MLP neurons of a small language model. Each row is named by its layer, matrix (up: input weights) and neuron, and shows model dimensions 32-223. Each number is 500 + 50 x the weight over its row's rms, rounded and kept within 0 to 999. Numbers have three digits each.
A block is one neuron, or neurons of one layer that tend to fire together. Before each block is what it responds to, as a language model described it from the Wikipedia text at the highest values.

Responds to: Word-initial letter F
L4.up169:556509484521523520487431439476465466486415448537558439474545515504463448504444469459470606477516508444476506427462574404525522441519502583473467503541505556454444532506505524471443453415543464545443545576554420579571476515500538366535527492433532539514628545491476496438418537492595439581526495467473414439533516449485568505607568520480540524519506493573573439524443496403596476422482568547460505504446508546523515481471457531580536555554534490520502610513422494458466421498477488566464523432478527549423417517413428439513473568516482504480462492528564490476598480494478494550
L4.up652:507533501447444578391559578516568437544533477405584446572608519492526507545525570479485577583447569497564444431532496450522480486373609489524526492488476454570475535422442636542433485385525592581619519513493515610467489621534509521506453429464510533510486541506487558518633527615506543502487458544519518487503516513455472470463482506490493469569592469501568453460504491489490431514449573499633456445582511604560439437450480527517555520512531583545504479556496575531488470516437558475603463522402509501391490535466511498459493428535435467538480502492533423535565557469421582505
L4.up988:412539478464498566424473486397471525458469515465584458480501460484532496458476590434546519441590523566521485506334417483476601505491489613495455526530534461488519429448545524562527364488510614572516502495504456538543361502608514498517534532558525514432523494533405480565404497504498481550505415518463480483502557504439438473583557410453505631535447551564524491531508504541489627527517609571526476447492533443505496448485519568481500545399456500459457465462488432472457440580497451495410446603584590565541475553483519426430507585484546493493461476563507508461543471495549464446
L4.up1654:563430556530455562580500497469613506460473463520481524513534533429497487516509480416445586448460480514523405497526509527455498571405531599519497624542470548464542431444564516550564503389506500615544500432415552573509596470530411488565566551500497532540491465531492505469478504517479418506456509573573431458506482466485514531552551359433525521585547513528496513571503490510511482613489579493458498492522520459486505483472488539528510438497524520469521535602544510433528435511460550501539496524451465515483539517485435486530427550516456516451515450469507396538550534604600514448
L4.up1663:504518528550363655530437583458464505537498429409501476483477548538566481491488501388491605494462417476506558408517550485418504515520513507535511446492567410536526406435511503512459544398600531551520578516489509583514373509534529471493515455475532562452528525526515539489529585468512408552455465516590527506499518452521524504486576474527516591500530573468572506459432533537463566531468485502551517497499531525492405520623498516451491498504548582523449501473534470612442431467584455468562560526501558436458470461379452476436602442422506540474512379505566502440527517538505465489
L4.up1732:474489520501402465427579524610519481444414487533538460516549523570537481586589499511523608548572444526482477494432543516466615513605544499447492584526439461484528504565437612498519460539344596550550528476424464540636428471459456548554442598561565453493458521453482443525486536525480451512513494531546481545531565486419479451499541489512477587502565477479552573504488443367414532479413484517497516507487505501500441518441404520525564569456490470482518546503475519525466451443499538418497513478529524466515431538426471502455532536480530461413493532451505456536552539610510513461
L4.up2452:525426414489461481478442516541462442532481473473540553470586622588474430483579608537530542521510501446421509533520501475494551562492511526485493520455509580537461463572587539500573546466551572558546541510489415492667487480546489461515428583468582556562495464510535474444495489503617395463448610519558601503530494540460532492511464489459619502503523509528525466516568478462512457506486509492489496464419535477541439460505438542432526529544569548502439578550500442617478490520431521479532444616528474525525467509534393608501531527516473418480405487482526471486529505528619464429
L4.up2678:475453565555514514532459518437479472469457551519580496435460472481420450536500507512416502489472553462492473453367504475536578503528492539540522486537502547461576398491566420524501542562498536439366522566506490573509466545529347497474506469364497529543485552516526352519440531441460528556559495439439578560516519522530439563475509486441501446520498522410545519446505458610578467461450446548475459452534445501514466456469513497501459583542534490490537507546515532522624453505354532448468499556502583520592532540489447527411461540536434494549517433581466574467533570602522538518

Responds to: Initial F and auxiliaries
L3.up328:551502509530523524520524501443514472492533429434469469491466488416516453564479535543537600500499519557447514390477515457467597528403469529485548463584458408465484450515495493641577440457565537587524483533483557683554438429541482421512475543465582447547503531499487513532467491511521445463410437541525561485543518495469448503490534562349528453570532425458480506539505498515524485445454520526481566512498443478499450450574538596442589558490408505509548520552442516506511348597462467524506415597462534450494534551463411469516520657474434549467421436530561453464535526496571473502

Responds to: Section heading words
L2.up1015:482483490525520562514585553467468504570532531530557504440541436437385555451485529494512514523554583464521427506523572451528460501454552525409471441470528456474582517423424499533531483522557599515564514467441561485592521456474381500430528587486496497535423600499474501429538485457541477539521553513511534445549538466352550508497490452419445488564512557561426505510509452438500483514429400504576464457490580585524547404513511579477589455498450504488447491482456553445431436549511532477475564565511562488508504525493435513486583498549566480581436494462559493525440520544520518522
L2.up1301:393447528498458479540537536551486478500415519443487493547523441518488494520515539530507449460478559469477411528544474443501457554451481483480488524544479473544569529459522476525598508458521552517456510456588496549559449532626489493478436562482439543502507617404521587483539496464459571467504535439504422537495552463413508533498431522497459517548450503529488420600537504460534499541415522607542447524560484487475472482605498470495538478435554549495509551454525485510589559476453561457469445685502542495588373459498475580561489541540598519435531387571580454517499468575592476472
L2.up1315:503517543420449571485379494444470484562570650464518537531492595455517490501467456517454493518501459519552500529475449491510523410421409496540530526534486435556535520471500507541496511505436565514519607521388506538467520477573460525534494481488516503597420515513409482502436451460485513513558512570516517556504508561493401455459519447463552473512493490458516495541527511457522466546497480475570588412564480506521560540585564555513509484558553535505447465457545468483510382428508468527487560562553452542419495519558477456465517518462473509446501472548477490433497494491524559508
L2.up1565:482437560439446610523511523572452471546503491490478538416506434400553548548586518451507521407498463442562494507490434474542509619385505477419459424468399496551444542465513508557534519501612606470429518528495466555535528450558429488524484573473511513541465426455536539591516419538514444548414501550531578647479498531555502464573402471536504539533510519459412547519464465496526633476366543415491495504540508489502490516616501508504550563544544527525481411498467485460550393563397492487563579496658463455490427402515489496530493527470589564513598477519505487501503458543525518543
L2.up1641:468399484523561544480511531501529455550542482534470501585479506442460517484537462446495502459491555472553553523504493461472503540386471490530473519551450481442434531403453495545467483385523546514515461494552492530468466563498444452473424541469442503566538587497543459560506552487568563449426547506460481474521539489510494473512468547447424530567542501483526489529472515435489467527461426503578466556430463395483503551504524478490544513365472474620534554428571515430524389568563505423481485472568556496539512495536507541564395430508542534476537500507542400495420470570620605521
L2.up1806:520545465534554558437468557462511523529542531440485385539501521469396628505499507512440514451540390541504557575380524481505560547499511499495481542465487412487585393477545513574538418532557480502505471601479619584460439430563449432460506435540557511521532482463516520504523541487506640522433575528542605561534578503520440474560457468500500504562475559495576492598553446445406477510463419513522491493519488508497497498516613581491555553510472451523550619450449457425572520468520473462538457567548477525477449503520468480516440541547507511606607442520544509468499457541516487497
L2.up2512:476489564383455509523482503461522513469420513444441472474459527555491597549580623493512498463429490491539551461470519465537594508438519504579514397466502471545606439440547488508577517517553475518524568499537432466556494456559462487490449606558443500526557491446478528458525505526384541521466500501521421619492566433555503556448463488458510482566546495357377593523505524390594446480444511485608448539466465512518454491454504573506451479587478540562471503450513476577612474559548486533491396531479487472455532509540411520509547485456645501496644471563508438533498489525538588499
L2.up2912:464497484602501523420588505473536465569524498483526463393458541507400474539409514446483534572484487567392494579501472445551454566507561533463492549508486491496478457532506452543555504534478453510546513489547419504461355436446452494533390532395543526578597544531503543450496499529583554472406611417518432393528502463464492546533411529556404622559501465448380490575472476456519495507488585474513459496461496472413505532417433408510548561491494539516484478526482529517512564568501533468453513597551468398440576570468448467583477492478570447523558458460512496458486492562502505555

Responds to: Label-ending tokens
L4.up247:498522406442582452441471513385493448479530551528512532539487522542403467550452513567354470545515430554602475530515559484427461503535479539484510586583528496492558515491551444474445510488463472643569533500501574618492453521568533442511419448569537501513548498454478460491534459437492589560424499491595574484585557419516502400428489507530465467558535466542482544437498584475484515464586481400499510509439466469528577475469474495456517483538493485552525537419486466488504548529551530506527599523527516537457519496481560422482484571502435522374571492537493432469489463521539517545
L4.up574:527478517537439519545492521552571522448542500563535409466491587477437469497515567502461506611504457583540530668496431477427515550525518508514496427557471435451509506506459446510497455545477504563484523465437607492457444556563480471501411475501581529482514449574506522437532532386437505532440517505555570555507520442464463420533397562484458579546541527496551548591423536509499477564500492417404479540420499494466536421514485522426450509370419565481542493510409505478536507481541578540426603493497472505519498530474549512538392462449511571516455447520447547466490525566489525491
L4.up1507:514519467370520452465546486428533473471382508547539475501618446521545480489420573515477434545543473606566517471460479499410509537445535482540563562500556536450564558562434472505450553447480543472505547474528611525445589502523547506538489422535582439512418557507452501462492459483593569544453489524547371537561578438487428526437424460426535497550540485465473438476544576490553518548609548409484474558496516554471465519558508572421518482444508481524500587447553497489519434564422505473547604485514511452494537426465512483370434514490614499480594509485502451492564407516428546510
L4.up1676:623546519475484523464451531467556476408504433581523388492457613539455486522558518530481473503549498593588479538429471424437414454504408529441551544553498424427492490475443416455381528490519486525516545420500574466413511517561522507493402484537495541476475554549484454525483578477454590506547537477520516578516482443486464452515421563526421540503565485489494431525450516507542531586545535451535449541399453418491568482510408577501493510394506479488570550504577549457503497448554625480454565515402530419497477485399438415485445534527424500463540489476431423511490579507484523517
L4.up2127:520517485552600480438513534448504472561528588519457540512548606503454551623369468450436500538485495451535493519478561468484496544552513569459541483455576553511452489545531506554494451498522426481505546506423514503467512394462494487459477606506526524576426520427487489548451498450572488519573588452521491569531502448585510478471529437540429460504623458563390483503489523453530568432508478412523477494497544540432542522425514512571520506513427485514485498425511531471537569512569520403622491510461412449419546502470457581493458555437473533460504557521505555477561443505563551533
L4.up2325:495514535577496459501381527531542576558529548498626491443492610420504618561498583522435536487547498574548414509461523509428452513518472441530544513514508451452528539486483466528517374476506424478541559410386607562522500532540522576476483523459469485550428540506547401498554478412579461561440513521467540427540502506438442444473485549574394499492510540473535586477502559534487438530482456449390405432540518445437541449528519480478442538425448519423465536487429574448620551526512463461531503500498519548508466523375504523463476590477487476541499454508502554598507423474501559512
L4.up2658:607503501433588501472563570523475436505529538639526485550463470474496480541371475539423418459502508570538446457500434528515450545511447406511489522572485545445516483486451448520475522469485533517552569491365533499475492437537497473526479541531483439498524480454477480462475506477566595531383501547529550502509519424473503519547468495477568475496521504527485500519572561443483463477563543393477442465546485475439521513517417690514530562472495515479606497458498613478513424469532465457434511517435463459447403497437432450422462527458461421393560529523479503516549496475540569515
L4.up2883:561510471519592479520503608455460429404445544520565504516440512522422460535464522505411493532522494492595464552458518517498415458570330491395427491458526507437569479463502546518453494527535402461477575490476592548459492489523528494495521558529445457489511542496478452461535531404464533471500422489612578498614445452514565437455504536532421468509628410572508482556475492520472604565599589479514365563463584493366520506559538500554530519528399546447561542519381501429644469530571514461536463503512556539470472581457505384508483553475447551469549440543523523468465465531458552536

Responds to: Copula and auxiliary slot
L4.up870:472491419584486610505470451453555529515492472476574490431486514430545474471520462471530555525602585548486389407400517408474574485437500461515504492497479459454551376538578484507590512521527453541458535517482527553546418493540567496488423504499495453547556465538488507579423444470463494486520463551512371554530491458490391473450423504415488541513403536597505524469486523479435575555438511479573484474535511511484410503457479496467565572547470477508481545469481558474517434517448569456560469564470571504570530564518480403487497544497533445411458543462566546497495488491569427455
L4.up1397:483464582526480503518577643536404562463460451458466483475527540525545514522568537502446493572566492500555451508458373531550615581508506477563519553558473416539533498460442421532636438432516516552518484445560528545533536514519389528516436554470597465497526524496467426393509415484485473543520387601570533587519534519435433518551453536490466492554495544429495515555488520554441539476495478467536472400523526471465479456492485507488514472539471520479576368465502461453444570514483525505453521523546521483576502492446560504598600435369536453490546465494441450459506500411475444481
L4.up2294:442510495540512484464500543560407476525463516522500443535542491445517478520446555466479426453533580514508401512490454487500532538482555443437500561432525506500578486468465437506519563477437440361432532460518579527549499567552507468510398444571590423459523600475389426529400506482495496475420432446512437504527497539540429509460440502576522473513552464460546518388460490536545502583472545457438569500451535475478458539422512517488506510477507548470474448524515509474482525494589464484491494507482515543534650549424509513503516507394490584457630583536557578538492453432460459444
L4.up2296:435462458454461528481379468534436480501492528556607463558518511488555454519518519442464571548548459457538453421450585537475563566490495504465506613521480485471561453430494509630569524532483535539543555482514507537522498417550410398495460529430566425577534480562472498459537478463438486544514506492420397502541492467416465507491429405442468577536440551474495563495515433502548554403600605547517494424420529471485513439518493510503464517609521505441513533481516450532680498539547503482540426554506522486553530493445461509556486558461431449379453578507513435474516463490508536427
L4.up2373:513439505493476526583477526480583543582530538411528457479562490512547464378568525508477560542478517538557472534410445428565574503513539481628546489545417479420605397447507445514501461535561476489536583444462640571576579452493467405511497532509505493509520382529419540527550595491515477605497509429577371459550489485489445592481432460521473562579486486526450462428426613465506501477547562513570441400490584539571518498485375524477563524535599514500458452465589496604448519534501614462676471576489523544533530568417510404536503503544550442478450566564544601485584420499527564480
L4.up2377:511459475477508556470586566520485483437522458538549546448467492591545562539537467453450587507543468501527406538462349475405482486528521489584457488471376482504456533436578423500564515422511440561468533538504449537541438506565445517529434449523474474525579448536439592485461471519490485560422533504563436640503550520574483488479439451535484469457459548516569535508497492480497561444407434451556472498532586487503573495480470495517595458564521466460455489489504454518496496473495550411459554476459494454530467499512533508536511501421472474511449501515487475462429503606452504448
L4.up2520:504419581472516470499454501518530467523446503446535478459452489543531432639588450394513558569542456463589430514539517510479462431512398513476436480413474513484545471473582507441523427484522562490512537450580484467538531468487449513516430596478542447537503513570501428458512523507485446548448578509548479537557581478411524442504572498512562586551482525561517478537584510433519560453443568495515476376485537591507497495468402495566525454561516491486505412504532507591555418563570552506527487468472483461430554542485482521559608552480455516464517531437563538490465489519479554463
L4.up2961:478507540446564490564486469536498438575441552421512470431468493486511425542511590534454567597568502466483514488428512407578503524552489506477537529525515537516478478501547484561557363502521450481482531478475531418541482488488438460528459487421458525581585490526538553457449527488417447472483465529589523568522533399486546475544499550437577556569472538505467490449491461531447440516528562590489476494451557572432559489546466450512566506453533501448592546507508533475540510533639635474514500551392491620470431521400469598552430530559506456551484529451554495409531484491495516530

Responds to: Word-initial capital M
L4.up6:487572520517466511448588580544496454361506427414462430557501461473534419443369530432471571429437487629526483519414449510596460524476502414491493531579493499493498494483498452486485484463453531551575531477428531517499496423565529504495489477510529417511471572527476553581441507594540441437564462547506455486522456420491410575508595423483488522471470470487555423483428538466576461559519446447532505587495518510607464509411446572509607505433462491492466512506505474606557467519475495468417476538494506507561538566474462385460571480464450553478495504434465458495559484588524475459
L4.up1172:402438494476464554537448536512498554530466553487515460481411482412416543539554564464550538486584512516509529416488496526462599567582506551564517553513469510480566448505488575438438526545495548456543477479462514488445404472546493445559498549428479498534589500622461440554467528534511414454505502558456483460531503410475451510465473499449520500583525487483585473488472409565593555492435525463469498471367537473455484427457578499490590522480519436510482524511485479472475492449515493451530454544468421390538491556528453507509473528447538537605464459509488434588466502534400469531
L4.up1835:497429525502494493516524493404435466560534546423651432496492471552440506434518539464491568506490522565507520500499548509501510433543534501428442594517598562432565520451447460478470466426550450520522569461447632567542446505456556495477498595506458539512610540467499414473491530529431548510464469562541526384520486466508445477482533448542509532410548507474535512472548575546503492462581453494581466424560536475384557498549464505414464537519544543555497503463574476531548464475518455457505523432519586542456496581450475566603453558456542363518511552471433415479605429584531454483
L4.up2115:457445487544520484541562528487563504418442563516487443450503531480495508486546550589413420559554484608545518523497467471599493543533456535551615522466569488504543549529548445571397486540530564500520497558549484492455493528535520427507472543412528356568528453582531571504461503459452491458496391548555543545519548493498514464582552484463507528495491530531425528438448393487642552427486482538444531516461525500517518439595463583483469554487493428486454579452473398538509490512424492543519443477551478548561352410476563527504432505512435546514524557426404452509501518572567493451
L4.up2516:480554447493539466461497571473543448552452607532383499491481443579531492438447517490486451542576530481530572538516540473525516458572433544476588552492548510491388475499472466453479449499444493474519552484470475490484553436459445386528451347450506455524494562524484621571460478491492438419514572542413415574528537500533455459486558474509465549467530412485478453545549447520501487512525450460421492402407504656481455514509490560517527496475485512516515490546520557480624401616495502524539397435510517534473487502460452517531446518390502446458413505515431473560480538569532492499
L4.up2700:517515532537477530478491491499521617555466521488570481513557446412433514574579494556487490467508439544530511457496432434552586576490537419600563565549411483452490436472548417511514519542631563447455497473556532616561482526510453511582530501415581494577586508522440491516504423490489515524501454562536471519544569515502539534543442404505580524520497493541598457400469382512481578469551517529519493514532570379351507445487494517370489588485565518505498535413505457504462492441498502494480508410506577534402417548495493487571453383408530511533504584463504454553458505566539485513
L4.up2706:460500496555445449473560490505452507416508434441573437522416512477532518487511565540523528511487479573569606566482517469479598526468498563500478591531520496434509472513524464466438483446432588459462541512437487533490506433560546596487548534549639456598489521517429486486389441513448555536559419505460629551639555492478522545429568399544495554454476512498505510526465497494463547468533516562528567475504532476452513460567457568440486535479491439454476485468529424480481538490496508437468567532532520521548556488461431478543390506490519509557462472496606470550552467494537584445
L4.up2980:448443637537461539466502539482489443409528466474502451466410542536525434466535543472465453516469510546470528484509567493578535510452493493561528407521544471478465432527500530464540415532479498483511536609497561572573394450517619410529443412524557498431522518451465434517465497561459470467529456490460482481485512527636501498470539411542413595441450548525549509488516505442480517506463548507424550423547523434435465481501523475478454479518530506503477473502537534545533448540484462497453508501581511523524517562480414498435577519375541501565460383501588441485545543458524381431

Responds to: Proper-name fragment starts
L2.up2:377572534527476473514453543495427431512439523556578468638529443612484529486488505390436496483416578522533515539568566531500482538490430501496502603550522534408439483534520496526456480553469525496512582505487481432404508472470473486497558570529463451546501581478464453521498442592459482457469503459594531602482506515510484527498572496616521510508560487480503496550475416488459585541488638483539497578448517542480448473453416583562519395548591497562523547523421476514554459485638516499437554497554486605485460516360435477605588539469501480445555502539534512597505456480531539464
L2.up240:493449483409532427516422559471419453538433525475449463536466447456493428557514538503532531562611575512532504512497451428575535622550496492481563540500519526492561553477421421524483429564541494526605543510478507589516528496543517412471567569492509462594546493456483469519512477534548567452537609562425560430536559401581504533418544517465536534455581547485597487496511481530526482489513448455462482489495455415488577469507487583507507387534472548490514439465543539515501513537612544472370528486393504564498540484497484471484592442468552490574514554440411470526504534540570475540
L2.up286:507513448406555505506527468506507381508521582494510440574538525455433566452538588480421460452492567518580589580467532460508520537528489458490519505468502537456520483488500470488402542491550456479484515454501599500465590588506502544552542506522486500595547630507424510515438540580485520479478514527509659520523498507560514512494567492504498483478571544594519572514511528510475440492523402517542486558430500554515551489453456541454506481575424561518459484461607523465472489536561499504458464558437509616474419477390416537542496482566506399496514571564489517409572521468578492609
L2.up386:556425560459550511530429560512417498481454512566541449519444492550487539503522594414487522524539442463479541579529471485424562416471383475469505484562569461526496557454474505486561494477576591460513563482496572467415501499534487476531557444537435513444610555484517427466487454617507483487468475568587551524455581503561468493565446456538505490528470501515531511479485480522574524490577536450500590446443508521388423440562435531533589544688509502487421442525435561505550412528555452536498527407526570544462505540385510553479502508506459539506523507569504419416514501503488496347
L2.up980:483504524501488451436585508548507429441432522532485456514550531529480458530439536528533439488417470445562601420613505522510496477474507543432496508575504474424534449490534514513411473625463586436424450494600547514485501515436508526426558491458521434525519591547563436502420463546570508406507501478489564443527537518518525504488513441552497484532568562453540507595457440611550439571510512598468552479440455531394438512474514486511572520465525495543524571544418417515517447482636497457518447471553590447579593492465413515537548526546517540569438519551500521522499458460574497499
L2.up1733:486433483522510414409478510480470484441515556494525426529495454438490515486574575470441463473521413552496631468542548542484592521508522508521551494485531524463421530563476551524460477563535679499457544557495559624466505496422503398515568427502544455489538486478514503527492392659521539544458464475525501501513577469512505502485478531399581517513410575467561485502489519501540526502583495540528538499471519508430512443498409518445517475484498486524428475515523444531535483487460436473457498488511486562529552467451489508464459505604462548540520497525540479548503459442485490465
L2.up2692:464489576560569474483457543428511515498425537524537470437453512591457502467523550420453491480588503463521505500497481446530453486554472418506506597469537540473618596513485476472457496405532518515593530436430457481465465499494588430454533562551492461412546528528474575469564412500392393456471470499500535557467475502544480447449457491525544506515501555530513456486507453452505641462499586477456557441560563463453457497512448477461437566490543486513451510488488502486467558421600484524537512459487497551455491488469493463604566493435557461475456418476481466606488446502530464558
L2.up2733:521476556557489514472537478590497420467535471589600463555410495512485515558512537536507451511421529475508553472559529529494487519502486479490525549550524473534488444595485419482489531476506468451449543517512553562492564477486441503490573421548515431503472493500435457506475475604523441508481477547660591511501561523496496562486568410501507478487542522552496507508478561469508471653535440530501470472468580541504439514506442586441496562650475536555469534458516487547574440504543474416452476460541559569591429592405480562492491444465537474441446559585481503506564499483507468396

Responds to: Split-off M and numbers
L3.up2014:548471513478381450316528554517479499396529526385488436481498513492537532490516569467421459406503467521507582421546482512466523544392549476412495598540509512411465514586476535467510512474486589495539521542445442520525430445586448567417518502504500444547510503489487492585360430515581481514514429594521521439514548470449446545424442472492525522441559587443569460471459468528535440491477438495556544524513526554464527485496425528500599497609551467493387421477368523534479452544389488465575538507523588577456491421542421537543498530498598497433493473482512522479580478553579547487

Responds to: Mid-phrase words in quotes
L2.up20:444501541498459560469411448592488540557554524386479505481503559496553485517445554429483588510507484501536430553552460531502497549448505487469518467491515555529433430531541539526569508626539524444438551435510521464515515450603549510572417619440619519459575460515546570547479419501487384434421545491616497526489546452527445549508468462431469525492491464460507481508441433512491407491443491442466514400489558516337501551370492565450530506556483504428449540474514431549425545550496564545478564544453504453414534442528524485574521474399491464557452555489497487566461445533515589518
L2.up103:460466501467478497636613456634433548461459560478477462475466535514434450494503474501488513541512402454594476553556510531535482521544481467527456622453479503459481461645452541606470452512523464490585516510457501498445522485531542474502353552525462430513442507502500485489512479466485600522470519562467495509497510522449479564559467477499487548495450562439531560551501407483446633475559505547534469406582523503479505475460584595478539367563478540452530501466513403503560551545539599500530603531443471584516519538465477484453553423403502399462530500504522405501573446505502529525
L2.up294:545570487487464537431432514558445517512404450529505517492489475536538481466486465454508502521520501517559507427521460461530521508469577472490469550565430494497433440473490570552493487509537509498499565482558601591464453461464537512496501542523501540450510381477504528481488391480447476488417482462479470591542440597494352538488533511467490556559523513468569516489583510415502442592439627553553550510532544485495502429420540571500564472552567526556419447568556446426450598491467578472402421595623534584566483508511520560466503515478596476496544618547594550458517547538513457414
L2.up657:465439496472444450528500473518487469565511486483551433377519469603555466491504450509464418561541569467623531482486484542565466511415478503548519551441474548485627487500503473524536530450472485401507486573586497481494533473474425495491499531430445483514465518547491596425544533500493461432466557467557491450591418522348462575494423485543490524484499475502527528548469411527504555588431389562521477479497533487457418523429527593519490523426566551513512568541424403515451527493468524472505467487537491521508431459535504531483555453543577439529577592506561452491460467546501502475
L2.up905:565467458581427504516480519583460491483481557509542531434499509515429386482453537552425537606483448504590434507554417507507500432465542548401516486409504440440536455548437525458547518442431448550562564489518605454492415446540445538506519527560448486491525577568449475591407503517502502489502549551555570525533574464473426572433518468450539508510513541514547544512525468460532415535480612513490365453428500491426484497538452580525518452514502533510547541497475411545545534533606571501535504451466518503466470466444476523565477501412528520478576529496508463564447548545511416596
L2.up1407:517470510504415560562480546496420509537544437479445458469493508502447465442471470449526531532574556461553426562570504553541460597455423355413477576482559429522500473569517463503585555547497489532568561461524514380517537553480516502447498509527533462510487511372479538561540486406479462545581474484467470591546562543457466582534430370494438593508447530529505447575490519466440574520527410527536499581547551419549517583485516448501486452536531481493421523448433505468490576490445540468515481563498420442465449404498494510518548432429449432490436565540565562475562477545420417458
L2.up2996:439456527578391456477545507539539464557483501532474436426444446496498330559475429482468546616517566478518445531554422491554473584424556569595486546399437464504504436563490490507611469486568513485560491493550566481517435593486521540495437502451478511459494406494551541472554523579572479584478545493607476532503486491459548510460540501469491532545411447552477486527567460522469400484442551524465465445590496399444515471485505464548502415540498483496509542503455476520514624530488546516489519494517453584571507455538482572495479545389563471488461427487550443552544499525592524374
L2.up3046:482540556579429413426638555552523487454457548499454515506514491416496520506517518503528458506573517441479516583583430524516413447532523502510483558511503512463450485575479504515670464475498473510476568515556591523487449496452517529478457556500483484493624521488523485523445477483529514432425445579476554575587525489473552644448450428499431544584273597538506514566487445457510496602489552602538461441509579505447375459435523621436567482566435524403509503520496483508511535483569599573464506557480411640474488469426490541554422487429480516433442522563567470480553527498506527463

Responds to: Phrase-final heading words
L3.up1112:566469442457545557436477614377547527460599517495470475459534500662489538617455503560431491500500439550555429518472560465395485576458469460495505488554477483436593486526477454488461493371455443602522553488458556498503439606515469514514415496538493450472491586449483433489512485512567562462433425463500497564534491474469549516497462473523478514509494491598438472455527629439448572580545528466482500522529552506445499507388459527444449548506445544595597557535483490460551524493548468474528567561494429503484539506457472458494458518455466575590526435524514441463554497555487624544

Responds to: Auxiliaries and adverbs before main verb
L3.up1891:446504506624461603450545587485480513457500419516602510535422465494590528456540495468518566508514484567550498440454610486490514462464552433564508468537480418450538428419495549510543493588451427500530474571473535535513487555493492519539485462513531473514489532611476412513530527553462525535477491518456457525545495510507385518479411548503569602521440498481504534442495507518585542437429478562562488504484502422512426505400430449572547453511535560477521410567464575508488463567555549517481423589582548467540488535491562475514448530419483432476592541541526524547515567477425533442